Weights of a small GPT-style language model, trained from scratch on English Wikipedia.
Size: 8 layers, 11 heads of 64, MLP 1408 tanh GELU, vocabulary 14155, 51.7M parameters.
Architecture: LayerNorm before each block, rotary positions, no biases in attention or MLP, untied embeddings, normalized queries and keys, attention and MLP in parallel.
Training: a variant of Adam for these matrices, 5848 steps.
MLP neurons of a small language model. Each row is named by its layer, matrix (up: input weights) and neuron, and shows model dimensions 64-127. Each number is 128 + 24 x the weight over its row's rms, rounded and kept within 0 to 255.
Before each neuron's rows, "fires in" lists the words (lower case) most often at its 100 highest values on Wikipedia text that the model never trained on.

fires in: "to", "member"
L2.up1106 [125 124 133 147 121 123 108 100 109  62 138 136 126 106 186 107 133 112  79 139 153 143 153 111 133  76 101 123 159 162 125 159 153 158  88 139 123 122 169  98 137 150 121 151 133 125 148 138 155 126 170 112 135 123 158 120 143 117 138  91 151 122 109 151]

fires in: "s", "championship", "was"
L2.up1181 [130 137 113 156 125 133 106 101 129 116 127 101 136 122 139 152 138 145 106 142  96 162 105 138 107 114 144 149 116  80 140 153 191 183 125 143 111 131 148 150 105 166 147 132 116 152 123  74 110  94 145 132 133 130 151 141  99  85 146 149 140 143  91 102]

fires in: "as", "asado"
L2.up280 [138 143  98 115 125 149 122 134 129 121 101  97 101 138 154 129 137 113 120 126 157 130 120 169 102 145 146 134 138 111 133 162 140 120 146 122 139 101 168 127 134 138 124 158 133 123 116 127 145 141 107 106 165 108 124 134 112 132 161 132 122 117  85 176]

fires in: "and", "blackhawks", "war"
L2.up129 [132 136 134  84 167 117 159 180 101 121 141  96 140 153 132 156 156 170 132 108  86 125 140 141 118 162 130 132 112 152  98 138 157 106  98 173 152  95 123 142 157 154 122 169 153 129 133 136 161 182 119 136 127 133 129 138 157 141 169 104 133 153  62  85]

fires in: "2020", "goes", "2016", "20", "2012", "2015"
L2.up1167 [112  85 111 149  84 143  66 151 106 149 112 165 143 139 156 128 109 130 131 103 101  89 167 136 123 116 114 128 113 164 131 141 108 155 148 140  70  73 111 129 129 114 107 116 106 119  97 169 139 153 127 105 131 143 134 122 104 160 111  79 117 129 105 112]

fires in: "and", "which", "or", "as", "who", "with"
L2.up323 [157 123 116 125  90 150 167 151 114 140 146 144  67  81 176 137 141 118 132 116 148 115 139 119 179 110  72 147 171 161 167 128 149 157 122 124 171 155 117 136  79 110 104 111 102 155 136 130 128  86 108 105 121  77 137 117 129 127 138 117 136 123 126 112]

fires in: "by", "which"
L2.up808 [143 122  83 145 143 124 148 106 143 148 152 147 141 131 123 137 147 114 112 144 101 160 110 154 126  86 120 125 152 177 121 134 162 133 126 121 106 116 160 127 113 137 124 125 110 109 110 114  96 135 132 122 157 115 163  64 104 124 140  99 104 151 158 122]

fires in: "s", "was", "is", "were", "to"
L2.up568 [127 128 157 161 132  81 147 145  94  88 136  83 149 117 158 172 161 118  97 133 142 129 115 154 150 151 155 158 132 145 142 115 161 132 140 128 155 162 143 157 120 166 148 106 146 121 131 101 120 133 122 111 109 148 146 113 129 143 114  98 128 143  94 125]

fires in: "of", "first", "only", "0", "few"
L2.up321 [103 125  83 130 168  93 127 139 109 108 148 115  92 120 135 143 128 181 110  87 151 154 149 112 124 146 100 138  84 130 148 175 102 122 134 117 132 174 118 128  91 121 142  75 103  84 125 170 147 126 130 156  67 136 131 125 154  86 131 141 151 132 153  99]

fires in: "s", "first", "of", "last", "most", "following"
L2.up1060 [153 113  90 176  96 159 120 132 119 114 150 140 149 119 163 124 121 157 130 122 118 106 159  95 152 133 117 102 130 145 102 113 148 158 118 129 129 150 133 122 121 122 136  65  91 102 159 137 108 115 163  75 142 157 143 104 114 146 117 147 112 133 146 165]

fires in: "s", "his", "her", "is", "and"
L2.up606 [189  97 115 174 123 145 118  98 123 165 105 122  91 130 113 107 110 139 156 153 132 136 142 126 156 134 115 149 120 154 144 111 104 111 142 166 107  90 118 143  93 142 146 106 120 159 109 112 162  89 108 151 127 148 135 150 123 105 104 152 146 131 117 130]

fires in: "and", "li"
L2.up384 [146 137 119 110 126  96 149 195  71 109 109 132 109 126 129 139 143 121 110  88 143  86 145  98 119 118 130 115 128 144  99 126 145 151 151 129 151 125 119 156 126 120 121 128 136 155 142 128 150  92 114 113 122 139 123 114 151 130 136 149  77 160 120 104]

fires in: "and", "or", "a"
L2.up1180 [127 135  84 150 145 103 123 106  78 137  95 127 133 103 163 133 120 127 123 172 134 111 120 127  79 139 105 141  81 192 137 156  95 166 131 135 128 121 143 112 150  88 148 115  84 166 124 164 140 120 129 127 107 130 126  85 115 117 154 133 125 109 116 102]